Weights of a small GPT-style language model, trained from scratch on English Wikipedia.
Size: 12 layers, width 576.
Architecture: untied embeddings, normalized queries and keys.
Training: a variant of Muon for these matrices, 1284M tokens, 9797 steps.
MLP neurons of a small language model. Each row is named by its layer, matrix (down: output weights) and neuron, and shows model dimensions 32-159. Each number is 500 + 50 x the weight over its row's rms, rounded and kept within 0 to 999. Numbers have three digits each. A neuron's up and down rows have the sign that makes its largest values positive.
A block is one neuron, or neurons of one layer that tend to fire together. After each block is what it responds to, as a language model described it from the Wikipedia text at the highest values.

L9.down222:531601574460503463540563511501501418610519451504535548547557494533622578449574450559524512517611488445432483457469483526567503503493517519506476499513515430540536529407541479474484598503548538459506601463412482523487528456481560528551427535524468473467549474571530560509476470503516573491513551494524547444526532398529535548524422501475418451509474512524534481508495494545577543573509
L9.down538:539505547570431525538524499466556526512497443498459570478497538511464564497576536593438464520435544554501490585544478461492479496567524421445488544523576493545475537452535515487536520512536537435512643505512582489463647503567466566453505471550506489505537524497476481503611510550388577547540418482550591479505442507466553489420509496361466564488538478529567482547427449487518384499476
L9.down1082:461484534395446652557552670486477471346456478495512449492573505552423556513502470547504524540488537456511522498556461479468515446533470472467457522533569551440516549442510587505439477426489465563480431513537522507423515518423425509484496457411444441475502548526518543548479463557551390483524507493457470543533554533489537528489559504517465515513416503543457507520513502490527575519525
L9.down1322:506471454411487567478565502460441499478485407509492561550414508509538472461512487499516500439607491428497535438430547467509528446355449562451597503448472536481492553401485506508517538457510569515510467517463451515470474525519490465496486587518425534524513535469514445552516485544507545508487489495478608528475525510536503519613531471444505500507503459458355495554577588477501506537581
Description: Predicate noun-phrase start. The article or descriptor opening a noun phrase that says what someone is, usually after is/was/as/became, such as a, an, American, former, English.

L9.down1:506545468498511517465463554454584516496460593487530466491522502468458397546499494455529481496528556451443462509494494533428421500526509522466505527521380497513443468479506562468566568522521502553456559483450404517510546444581454494470372504454523548537502483504478594471525576508511432518507411517571555464583525465464514525521593500540461518540459488537515509454421462547452408458525
L9.down543:415516629463550552486499500491468537576446525471455435509481471457518537523442506478534540433484435492521471533473449532521448531470435569395493445420464528551461528505472545488434562526450525470532572468653458561436484477534560420446577465489499492411508475509484514518495489539494503462491528454501529565530410567451439434537500531519557481424420532508466462412432511483488540450644
L9.down737:373499559508637617497519448469540435449503534545525509427444508564493479613549481559513415495591441489487570596529466535585471512540475457429492493457484524456525446541473434517514527582526584550420502521495469481488421417531485495527522510441472501480451513450408503496503528411437533485506462563509400441571487527494544471483596503521431432508516531451508478484455492520501483545479
L9.down1500:536571590480509487438514496531447496435459450474527536535516499546560407599521462444527552510565579579480511490479501491486540493566471370451432503576509475544455520499503588531498636528523443417506534466495579416513533456575528451483513544489584591483494457502493437438566506557587416556479471532508424474470527493505475558543501555497552489500553402454522470444468544479567496500519
Description: Subject end before verb. The final token of a sentence's subject, just before its verb: surname endings (Roess-ler, Kish-or), pronouns (He, she), or an appositive's closing comma.

L3.down426:647437405495437508541524510459496484540514548405573512436463452446425478571496495497487485495489490502513523521472550414578507492459437496484474462491442551511507493580505546429457485520457522460539490542528464525489426516563400505553521510469532485449509530496526518472467515589550601469447422504512507473522511501516507488577412547444522542476485452459505447471509487574501511480539
L3.down852:437509494444481512550502488499444528530512362485584539516469405453460470552592533495502497521422455484548493432449436446534583571543451527462486544601575479418562397486556465588505456479516493582551523522544456405439468493568593537434602577443455552513588569497521508556434491521584483431509414454498477500591558474539437501452478546534491448521419539598494496512511479547582487424470
L3.down1123:461591527502516494539477540427534567518464487434541500453504479464491484578482403441478461580490530473563394461526521510468500449399489511530462420601451504558521474493685456489496458569548551438455416537500477525376488477515539504526551628411376557506507505553489413491476504564481495467503508543488549486504481504392477628503405478576498526380520542445552485446536486452491444507491
L3.down1495:552505474568542547511524483483531537522529524546593509503562502375483437446466476418505495493486539479525545609439562552635400490486549577455482446536575427506508499440495563520445472464400473509526518481507577549512491507489606547501425558451535445574454493517502473488441500504409576458522476490543525486434468462502461556491453452500487533550408420454477510504518455468438514500422
Description: Institutional name modifiers. Capitalized modifier words opening names of parties, bodies or sections, such as National Assembly, Progress Party, Production capacity, Social Democrats, Industrial Management School.

L9.down576:534520525435449527463465488538496513510462458442571441488451501590439417592443537481506517588531332439425493501452523534523440502528565457550420382608453512464497474475480467534550471421506461465420514582521482517511493481513501584542445431476520471517411493534509547532513624488516517535474475609475462480504495438499541480514494400472441482466511416501559472506577470463530472470518
L9.down660:600528511437538446575480474453434487452568515489547491564418511458463505592543517577524414454592511511511522537488574432505453466489483462501471501481498461531535523524547397474549508525539463489575504490459527539495608572467480591543359579554506569609513531484476531435457455587453411515462538558515549468458538432554462437465490572499437462465519488436339441421437467429566421494657
L9.down680:439494516479564477510519483503467522465529543594542526435494560499503471490489477487403430532515593430464497490572519457450500510505593521417450427461478450508472509531474458497508513430502540503456440552541499458449565464524433548338498523544458505430499500494568504480461472550546573542491470531589501516377575470413559485537550617529530438556501455518483456490537484463472536542512
L9.down827:512552456544524443470504439480444562501482410670358497503480532549488590505520561542474513585489456453529498464580533446480549469497469517520569519459574459488511563485485515541607504535481478564485534506473408505511504436513453507484452495556455583453455562463527490546597524467532504470515542536492483434514513519468462581519494546451493483543392603401514494512493448512449557447531
Description: Early-life biography phrasing. Function words that begin birth or family-origin statements in biographies' Early life sections, such as was (born), grew (up), to an; weaker on has/his/a in descriptions.

L9.down199:531474397567455536438507504487486521580539407462521445573477489477530480484521611483522512591466472515446476455492553522495542479377604591496563466464505523499507482491524559553520586501600515614488393459437567476528474486428521438583584521433461509543466517460522489502424447541475516529525504475519440472523513464516549413520449540535525429507455404479497519537545511520533408438493
L9.down453:447506510568518625427491474480512431438568419473551457495484509497502623508381556367535498550473548463442567505446461561610499535506484533466489496562580506521570524569477516447468492489543490488522573504435502572504463404528489436582410495386488430454473556474495428448450399521533510511527556434549537533566541412450494558493477562523606519481468520478508492459529450496402500468601
L9.down1071:433451433561439445466471488497522449425415450510616567495377484558414458504503426534524424479468439579518581538519468498422490508467506533433522519544525542484477546498354498457441525465471470570536570553554471614533492532531509554463451513435465547467450497493443428493483547463466497474417527397514476498498491513552565504526604501402472531526529523468452532464499485475400569560586
L9.down1462:492531586374565557591461488508552540517497542613529514546438551596464572505509622499497597596509514507490529533512410489417460455491481435536500537440391433539547485430533623558555556494418454488510496509463423491591486548443562456371522509507586464496507427547533436507492448491479595478438508500509577453541611573470449529454482564469570496518478372370433560440542404519490541474475
Description: Predicate complement noun phrases. Articles and adjectives opening a predicate or role noun phrase after as, is, was or became, such as "as a slide", "an important step", "essential part".

L9.down224:443511590509564502482412483455526451432550518576502472526492548460504458470536474505457494470490542541496516533487488393490516473495486516515544546595532546481595516430621465595569452559609525452428440491570487561479528533494539617504546504582451564417490500479459536588513564467520564508559614549497565489551488474424500416572458558495485471454479493607506509523439484497532465500508
L9.down889:465458503441499519625531463459531467496514495599467514481503500423524528576469460412563538556511508508483539522458567511501450437559565475533558519405565516450420518504449510528556533603491464532486465521482578505384453509488502528523530482484480581539505567491449467502561469367560527337419486438546466493566526483555532558527410530465505493568451556560415556495441391510520494484410
L9.down933:580431449362543423530546508554478436524507466463472444447593477480476504561532475486518426464467513381621392479487486417537561508565462559479538551387500541520506539562616400458533483496435501477549542480523547542428496457514550510402524458550428476506581561621606522484573549539469548533554514549474507488515474463542473489417662491546457536432530431537518486504444469542481502498523
L9.down1078:515528544457523487457500487485488426433531447657576469467421497649520515520543503475498499545474562483505484561513563409478500539587461525470521487485446462468481533468515532568522559529483558563483496562601460506504476443512532520510462505460470558494512492592483447425526575523583519523494473463465518504506433433488494428449536486616516553465490498575442536479523445506626521450552
Description: Coordinators before proper names. Connectives like and, &, with, of, for that join or introduce a following named entity, such as a team, band, person, or place, in lists.

L8.down1016:487562434530507555494475437529552507452549510492489573570507564529556414473460498660554419520481542486479484464506579493543467435547439574427537506466550498511372423423426546486546556544541481457455557526507474507495557408549490471462515445491474559488531510514445538522586487496425443513540426487535512563512605470473519492427505498513514509547506505512447511454498472552461447456481
Description: Repeated surname mentions. Final token of a surname or name, often split into pieces, when it re-mentions someone already named, e.g. Beltrami, Kendall, Orton.

L3.down272:529591526526560426469488548554506459490512406449488554492473546430384391573531440604524505512529410538475460452527449510520522459498475454499497461523528484468469471497463479502467491491492538437500392516523571592498419513472505501513444568501535473512477610464481528434580499527524429454517544484460537504518481443535570559509449466534413378462469484489534552474420518541552478385542
L3.down1012:488545540576574525409397537538532504509468475414490495492504531564576375540442496569526491515422526553494567490387512459487459477455467536542451423485489503547498543497534492522521487510569545413463525574527518533504553431579494466584502550539484525444434544464502478493521500572495484453460467423578478476487506482440447610497465459489448478478485472495491537479500541502514452499525
L3.down1303:464544504434442564469522458476562471584548474528572437527463545456543496525453534408515565404436471540527524509535462518546537483430431470460540480502444506452522465510531518523466510490530545441456508577515502486571590485539524463502525466499419531494538444480593534472582566498407472525444542550492427590472536501530573531517609526458508533410527487445514458448552485477484445500557
L3.down1458:546484543487623509554447464511445412587447500547547493519489564479454512528555443412475394478385537526501426430537471512552507472383558428544507538610521474477481509538502505552569436497521466535466464465560552503487498514462501488491488537490496637566551467496511475558466421516544524506519461486494491433484526418516523533498496419385457472426482491485558448450497482530471472511532
Description: Adjectives modifying following nouns. Adjectives, often political or institutional (and adjective endings), placed before the noun they modify, such as Republican, Democratic, political, financial, Soviet.

L3.down177:557457434526476502477469594527462566448519537547476433488486566502467400556534513454415524442458445541507509467424514505485469521542532490495402450421590511419463581502565595443427499435491427523459504540578543547494535472569532547415554482473486514486510604545462521556459497488525517453551482451457478519508484573493492503453503603558562462619510504476483491407443455553493581464422
L3.down671:533538456497552507539521421449493536539451475506389459483511400549510506435488416505503507492547508565538567487469409511466509566464487522462531493539507546500502548507586500513470509544568421409555509466485510506425428489531545507426545659426599544459494465525548433486523579472552545483461491473510471503575467639512522444435525478465491517509631462573515464511427478589541434515499
L3.down929:508516497518484511456433588553533347479414464462424422534536494509482442513450487501511547524459544486569459569490453572474443504482447523484532542424495509522448514431474479511593417474495517516414530454537492467460601442550548493533527508439555492406445519508529407447526504580501562507535552442395523505512544549470521514519470494454438491413561516511493461531554482501447513525499
L3.down1082:545486522529608501415499407463410515452381505482479514446496519486544546505470548421529544455461510554521521448469441507537410422535539463542416545464406487446428570534568478570564499487493517501407542434552437560539558423496498501536492557496500505532473551515471547454496564405535444497629498490600604479469402590513476443497466473511493435498521425513490545483464502374466458437533
Description: Evaluative adjectives after determiners. Descriptive or evaluative adjectives, and their final word pieces, right after the, a or more in expository prose, e.g. comprehensive, effective, care-ful, spectac-ular; also some abstract nouns like majority, crisis, popularity.

L9.down396:493490423503425488469582579418523496470486441517548515563563440535516433551326535564453490399438529540555493423502549468452545500540397551512484471506479510495484481483515535507504630408407544480537469498534563461426453483483526475400478492417486501432451484520539515541460551529518585519540465452474438559516471490493537564483422424501525504529451524491423467434523473577544498509505
L9.down502:561511475471454570573523607458497569539473428519564500545577474464608539440434483576486501477466559438496522481521519433397458465554537592420465449455572529532470523507585482573526552442453614413536421509614483446457503522500541517393405497454431493557474479480542506468492540548477505482500476442512595539497499424540637499434475515457469577523536473475475413476482554578499493417529
L9.down926:602536480507483600485525566492409520434470469524460476520543462446446519481506411486542498598500401501576549560373460521509471466448526500511514652428524535577402485477421474517516443461456536499566489539542494555462569506413431447484460558506503532432562587468575550536482533516535520562505475480487586464514513538497475409416425544469477481470488555539491526540442458549516542531456
L9.down1234:491534479507589422511570569486538583477543468638563599506466461518468491580471466551479443476482537462456390506536473616433484426458477573483573474492490484475453521542494424502470506553632495590493556491568608561555510516551545426481476414501542438479526518512502546565402524498558498536533490478561484473482528475460569504528425610411471490582579453414490462463548398524456488463480
Description: Possessor names, charged-with. Final pieces of proper names just before a possessive 's (Pres-ley's, Kend-all's, Luc-an's), and "with" or "of" after charged or guilty, before a crime; also Men/Women headings in sports tables.

L8.down739:546463408464460465518484512575407507667478411601480519525483530533515468508476494578521510528501614456454507461445552459495484449546488505466521546449468531578493510473540461518520493486495554384502608541446550510486456463528534577425506535522506502466555499535470625617595503524527605493565455524545543532499455516581571487495462522475563460452559499494551581507409462492455489518550
Description: Upcoming person name. Function words, commas and role titles just before a person's name is introduced, such as "advisor was", "such as", "the bookkeeper,", "Supervisor".

L3.down684:516425591503520477411566503489566561520509516410511456491527531523476444461535417536482484550448493550494589523459470494503420372465537403461515529489499500495477521532353539469599530382591428591517488440438507455444533459524463491556548536627426476467511507447443544552458482589505433537556563602542434439498513439465541440476424441479460517453441483462514485493467570435548511528607
L3.down856:568575588491465487521503578463503539524500557438542541439464534444520465433532366459457546582463483535526465504510447517493496496480536523573430420445552456597428460515501518642509509563423563506588475596496522527583475545481535577525460489477533391513517478423497478504470578398475462466494396418505405438493449489464487427456535485435518590408449578459480503434445454462497499490461
L3.down1285:521560574486518570529527459497584474531442566503531483590519537428468515529538475557499531411516492566444508522556502531473484524503445443519425405542539504420383461506469638459426511572492505518548490512568495540438517492506424621571497492516539520343510487488554403548497434505484545512468486456545469455569515507464504440537416501568458415498402520463485492517451465400585534461521
L3.down1292:570506536509548476477497548419459442536429482509576489465432520418454435494451409556483426477507533487465482527538518508559568458445489470572538544449489472520607551492461530404607485491427517515534435535526484488482478477593544536509500511444479468436498443511558463523519423558480518513544494493483472428538496500483529461607558541574507546483354486523491553511476431507618519505417
Description: Word-final subword pieces. Final fragments completing multi-piece words, mostly proper names in lists, tables or cast credits, such as Rokk-or, Qu-aid, Bahado-or.

L8.down2:464540468483529552540413473487581554507592526530487467480501520506530520512588529464541532518538437538436452533425538504460428488501434491447494607515518488489469448494518424465521432567511491493474479490485531445536526492507401475486513575505564513503519488525539524516408508483481506429597405421538424482560498475518558447568613494437480507518553552482526482486496523563477523494485
Description: Verb after article subject. Token right after a page's subject name that begins its description, mostly was before born in Early life sections or is before a/an in leads, plus possessive 's.

L3.down309:493500511604557442460524493564509553423502483507557461561580402456483495449467607528434505537427411426592522527496542327553481448606499471508504557478493496449469425409457638546505478500460495465500528465514603476499482484462450460446435544417386513461554417535536513499509526463487508485508480486561488533507483518477491497506499534460426481506469579488487483523431552571565549566460
L3.down566:443430425545548440456538478571568523578539574545479546520511546500511422481502442576566422542471495464558487552510432461517435522541551562532473470416516431519451484505459474498467498492571495516627474419519508488504443495453422419560599471612483538527413482527561480508497474518445459463551461554507380442608485491499492520471508490457520516423453496479487443469493458561513515461497
L3.down1150:453468463549538498461485480552508497451454417401473557422458512571513529441499592472529458514498502444525569428457403500552449491599557512461660488408483569582430519501563466464453403483528538454432471554459534472400559485407473526452473510564581411506423482521550492562496457535565495479468422527519523494545528533535595462492445466542519493503541488512516503586550571502429517547506
L3.down1191:634493496484492541461498510492504564562486537494522483536482455419576550411466487496492558452560456521503461503494554518485526500478473487549414502487487466490475456492516570478565600453446467413562516482460482505544475492603349496466558499587583512440450524479530452491557482473513478528452502569521628443559454476557448501463519572451518445492499420425548472481463566614478513469546
Description: Marriage and couple words. Marriage words in biographies, such as married (after a name, they or who), couple and Spouse; more weakly, the pronoun they starting a clause.

L8.down1245:425454488470496566518478509629540482528449415555492475648516490549501457459477410555509525468510485535529469586491462535425488465500465486470573522443416600428399490447523534490416485522488479418546453572503522438574461428514538476463501486516548570487590456486421471498521502447446502403439570556454682430453526503489471516500498571539432526586532410491476481542495557528488490523567
Description: Determiners opening noun phrases. Determiners and possessives (the, his, its, their, 's) that begin a noun phrase, often after "for", "to" or "due to", as in known for its, for his.

L8.down1061:459468511499600482582571469553557584410459527427419528462439485489531398540411517536507445480415373466423491512546505455531451502403563528512453540566469522445530503499491469476496506450467449460515533474456469496480478544523398401489556532499445590422412503560457482559530520539525442562566437447480478526483493525490537603432484510434499442517537550550471461603465555530498551527474
Description: Ordinal name modifiers. Ordinal words and suffixes starting multi-word names or titles, such as First Crusade, Second Army, 3rd down, 2nd Armored; weaker on South, New, and mid-name pieces.

L8.down795:494387373359384514446549567481516411438510451458486469515362513455520503571538417481433462440566460511561511478522532431524456543453539467509507514496426527568446501415439545483515524496508568588527550508542475434526535494554550485517514480549506445538516533437540496547493505484475499532554408492515546519566480437538546474518501411508527587477565518512445469480533542541530533504508
Description: Before a person's occupation. Tokens just before a role or occupation word describing a person, like the ( in "Paul Weiss (philosopher)", American, a, or commas.

L3.down142:551522517621504515488429512564562491545512408544390469444450507523581521489480529470536572453509483470521431523559473528467583470542445505434438610590428485505465440484510467562464473540485569553393540430471450489556446500460460491533574504583502561519479553536484487380559477459603514474563575480440460529355495514428597495488570555489430476477488592396595539533531502499493452527587
L3.down545:513523474538594500519467566490513471530472469574487442489447617577551503450500373520459462506512504453499536512619434447547492498532487506388461597517572467458593444549524489449565496582451593435447495523466484513502501464530495600527494486564471582549547469413461491554413471549511518508428387416505484518472529435567478489421634423521489565439465413529459590470524445586560475502528
L3.down1088:518450485469536486478510541434546408481489510584630512403524540509533567519469550398527560431532487537582505534557589457444471486478494489556544451558496517480566502540386536498462573436451459476566507508372521446435477488588494463438498501533541539449544537450438513455526565478480606501472453490423525515589394521426539448513548454506492501463372547488448474557520465473503584534492
L3.down1192:486508465418515509497529518508456417532588543495492526481472476447468503549503539565409577450525587508517510568550451456578515532567402409429563470507456482533429533372513487464516589423494575484545403489564458514481511433493481540521553474454622558485493624522427476455527482480565399449518497530437542531484467452456618529581379468554462605495444491517497449508560582563551495411520
Description: Coordinating and concessive conjunctions. Mostly mid-sentence "and" (also "or", "&", "but") joining phrases or clauses, plus sentence-opening "Although"/"While"/"Despite", and the "McG" surname piece.

L3.down71:521443572423448422556570474605386492542566452552476586508550543494570545492450407494500516416420466520522431423575524524500437488567531559542598550489529550424487455551476522546584685479498438501513561438455536557491488425374534492478461490511508585493491476460477450478551450503585525498497505400427504484554458584499416444425489524438545560484488526511480487390436570479426488547490
L3.down178:534475443498494461429419598472507465494552480499548403490488527531445523524475441486447522512543456462558399441488432543417425425487532501561560496512527459534542512480619442465422521549448450565460421416473457597473543483546433581499483516505435511559392446459561529535532508544487365456459466491533561496610494478525449466477534454498542472494501539442494522494460464508557504508478
L3.down695:448539478501497534467507512478526475469510420601446389558541488523478486597509444431402532558540491504517440531502497521524592508444549490508392508572479544531571552495454492610544557382423398519563493528576479539576513529437472527526470617593537518501550535577507434491476592510475451548487468499487470539585504528515548508500582458505639536495499495510550441522514518504518444568476
L3.down1084:522451486467603477385491446469543486525423451582440485440437499569515483545468471493559464534465492569527586501474444520417506515451552456526580549489467588481481421413473583504482535497461532488442510482502501558535531499486549580487474493555520445480426519489519476504566559624507439453565537435526513462464561446402527522559530491454485440565601587486585466532457563580475505491464
Description: Nationality and origin adjectives. Nationality or regional adjectives like American, Indian, English, Finnish, often after "is an" in biography openings, plus occasional "where".

L8.down969:545464486500512627454505478550435503366535412578434548398528491574448557457427490492543515484497520478567517531510551490445328503527468463510453552427460520385407534545554639484475561619499563500417487575461464556462470479544533474472562546522534597443450382521562423498467475539457393503605466514511506570533490421512526474526524542508460516421439462514524557601485422527498533528567
Description: Coordinating conjunction after names. The word and (sometimes or) joining two clauses or list items, usually after a proper name or noun phrase, as in "Charles IV of Spain and left issue".

L9.down688:588470519493512422491426472514484513578478533543501554524473477553484481365455519576424525457458486512511514569504394413479478505465438445586420396523466489535533413429504552481530542524493469521418524488493481552461509492503555469518455491459464497558473430355490526465509551508518444477538415586489509444540447450565544487514504471561544528540535423451510496537435549492495562482468
L9.down1150:548498461546416443525521485542473553462441561404538488487452522541461486509455502552470363559499525573444519577589467562475556573469469494465489519540506439480502522656458491485587436461533471540416522515472475542467447531498526565583477564541547457480424496463525479533429466389542443526531526452434439521474532458533536532437614468543543364473552494503596422436437543493502532504542
L9.down1378:453505549498516432525601521482524533480547411486509540475500500402531577520495527628535512408451484521450430588456542460516503519454513485635478529516584511479500470506496409465518545565456514543534500525496494478521463570513517529465570503489474513415648533510363605360480507479524526584549417482463456532498484462532519528446497491476546524515550480566507512571400385470560510413502
L9.down1399:539608428361476601523495459532498514463491535519407590590575541572495488416472589661538449587586441447462514477474507512471466450557442431405554501530486472466436425507593570539504531575533461564485552485493519408530525483542511392491415516516580539549446485417458456535476472504477511435527479502466565443540534492482510496529522500419515465424497509409460509478432541534508447447489
Description: Mid-name words in titles. Non-final words or word pieces inside multi-word proper names of organizations, awards, events and laws, just before the closing head noun, e.g. Player (of the Year), Bankrupt·cy (Code), Eurovision Song (Contest).

L8.down1186:452515434411551598506543404480556488478555439591463515547511534513375413490524476506591553556523463537419508410563488585561498529458492523482585466513554481491507502462567472533481561522540556466524440555371486469536538525499540429533437499517378543480477495505561408516536494472545455516524415451504535439498519506447503525482530512481515526450380584427463506406509539509383478451488
Description: Before charges or misfortunes. Prepositions, articles and verbs that set up a crime, charge or harm noun, e.g. "charged with", "commit", "came under", "suffered a".

L3.down382:500518435541490533590534446472455499545504435478517483546534521466492506470505501501431449488519582537472492523514498466482537586581529431511418528482484473548530548496501408563461424586436515437639547497450494397424511424518574449414591450582495464463432461472481401471452538453569491507503454494484473455538522540468530501466521486514499524589464488496515462517481574498473473473512
L3.down919:446547523481487503424396558620513533605510482416481533562579454458456424453496428480480445546490495513570488536529509493589461418447573504472592585524452522446509511501486456564572504518556479490511405535462574549542496489421385446495513460485507482483450538622478541438505594560579487493523541471595534462496587591521434532471417540499419450562535633449549505462558436528544479527494
L3.down1089:495518454409459506475513482563453479461416487518404444492493562355547397492480496498500552494571495595509598444478474520572525489453576532473561512551416491501474507552499516521459499379461576481527572507409508556440442522516538467401522541401457571494526492551456510499580396488582574494492472446546576417460477515578446518438523571496432586516511488407546480486480543467462593610551
L3.down1125:557500523519451470517540520467551522415516474431485483457576483442502449446468570472475473405516425457446410406436461487543511494567529466595539506492448596514507502488472522483354519584500483506491518535468487471541499537567509493466574503467537533502456538535606495531434571486580456488423615564506621446543458549499527503499483513416440427492503452449462541502541466513443481534467
Description: Ordinal and period modifiers. Ordinal or time-position words after "the" that open a named event, era or item, such as First (World War), Second (Crusade), later (years), early, mid, third; weaker on scattered word pieces.

L3.down123:469501489457528534598534457470501446427449479451442521465450496501396579555464553456533494600519541508496545529479469579497486457559511515464524531504543500422535570469488391485525565485501503447458517553533502459492428442471515476511485525443510494488516443559475454546535552538531454503438547512505634519454583462527380479504515500487603572502399502577573625356527459489481553481573
L3.down1038:494581438501553527502580588453548466484420475449508544449483547458447443487488491597479490522532526437485518449554503469534499443514441538539397483534470538415508546438525503503490526588511557569448566504592451444501542407384545492443532497440527478522519493495517562517497478430494535519513533530561539559559494458487566447463596486481496471503497454482593529477419444458496494416530
L3.down1427:486486470464478582469517556441402483465558474484430525478501411465435452463517453502554425481427532499490584497474584553511525469591529408507418495427520477486472511544537452526541511603571488507467499506529475422469523470458419412467530494486507452459477455607504490479556544518582562478451446470484481489540496478571523515485594493436503452539544549547500485607363465522407422498591
L3.down1488:527519472547544563461512542514489496554401482537528633503508578486540570473445464430533494495387553446489514558546477487543562491530539508551478477454487522476493475511535497497507471500571437482512471511520514494551490492413474488454539491499466383492494492515483483585550454535500528434399534602575547435492449487548489476539472544518447313422471557482561463551450524563411459490473
Description: Early-life biography headings. Words in Wikipedia biography section headings and early-life phrasing, mostly "life" in "==Early life==", also "Education", born, parents, school; weaker on scattered nouns.

L8.down74:500499573543465524359528549420537512574557522590472551425497506576520537489470493452492516519574507510571504485473425596508462510375554584465403572463520631517530590519416484487494613571469541508517509588476476500568593393503513475536464515515560564553490608500534529465479537552436585474482600482516449408459527453469539486527501507456554498526486408531381489470513461366504458462566
Description: Predicative article after as/be. Articles (a, an, the) that open a predicate or role noun phrase after as, was, is, became or be, e.g. "as a producer", "was a sign", "is the legendary location".

L3.down489:497390551476513475403449489457614497475567480526526385448462465465519516498553454504522508509517535390443549502513507455483588511469535501478505550478474555528584457539453536553540432415440503505435464513514583448511499503495445522458486435473480529510526445491504610513452512485517479461467476427560542574521460454576583460445478451477510513521554482528430465489484422424596555493529
L3.down762:476539521534461499580544487471507451503443482439434491507403483460507467442525509486548499512524469560545521593540491482427487561398479547447508522485493514432515468427431551551540509508491475422464455471443441427470466499402607455566524478474509488449372456530464481565540594389456528506515527418489507510546544483453463434513528483477478577503519556545470539551556580473475510535470
L3.down899:409463493607478541467538553480476505490474452607509447466460492571494519441440457460607529548517464485612476461509523503593481488519466400461467583422501514447490503463465476519520465469393519459464659483550483570378554621542525485595600560514506474505542475476517536356522579449540480482489485481533520460486596483464462528591496424541505474485558410554576532522469546489431496477502
L3.down1041:561486452504537467557432518487463544517473455570505503488469433425429508440467511490507498460406446514555540514501498468535479467517442507555474504460519508565510560568499405587657473546380470536604483490427463548580509534610549487469472447458529447598514483437557581483522481514496510462482454522503561528458452518504579521535448517464518538558533508510500406400503436441477485478547
Description: Apostrophe in words. Apostrophes inside words, mostly possessive 's after nouns and names, as in Women's, Valentine's, and contractions like don't, they're.

L9.down86:564435435416492509461575575466490566539488418551441501473536487492500522543465507524475465554481435559595443478568522416520588515496330510491528428508521552618441612523519510487447462524579531498603523467433457447598517487465497403410560556454492563513577459549432561560503589449481440582572458500474539475405394553484536537519492458453555458538506488538581511468434533541512556533473
L9.down546:527642512471541508547507470497575522491495489470482488505431489461599597525458483570478510421397480529414474586369501587514565453398453511519467542488426562493445521532482410601431463472440587494567522547568558502481546603459474435599468636529459518414479425564412539541438564565433521531527394507476605505462466547464604451433488466526503488450487525482447498483562493497499525548539
L9.down1063:497487504490498564507481619545448371549463521492480405578504410573534519521500481536492477556433414507414444485536462614476490517504448456525497484519511534451496508526393423459471543535535494496562497432500432462537499468521493415413478506519528425434539467458467474473550642446475520449603544560501478543558475463517537477459471604437445491467445451509544444430481535482509457543468
L9.down1250:558491458471414539510479405486554495607489492486476450486461440469479459490570544438455597426520433484556475543461479610466550555466552437481493522524444571425512444554456485538519427500491481530505495516479462546506495432536504483534404523534537549499450459618433501417493475507513496550494489547489351452495517494546465435421515465532438493564563436483556548459481508460470509499523
Description: Pre-noun determiner or modifier. Determiners, possessives and adjectives just before an abstract quality noun in evaluative description, e.g. "known for their distinctive", "the sheer verve", "a great deal".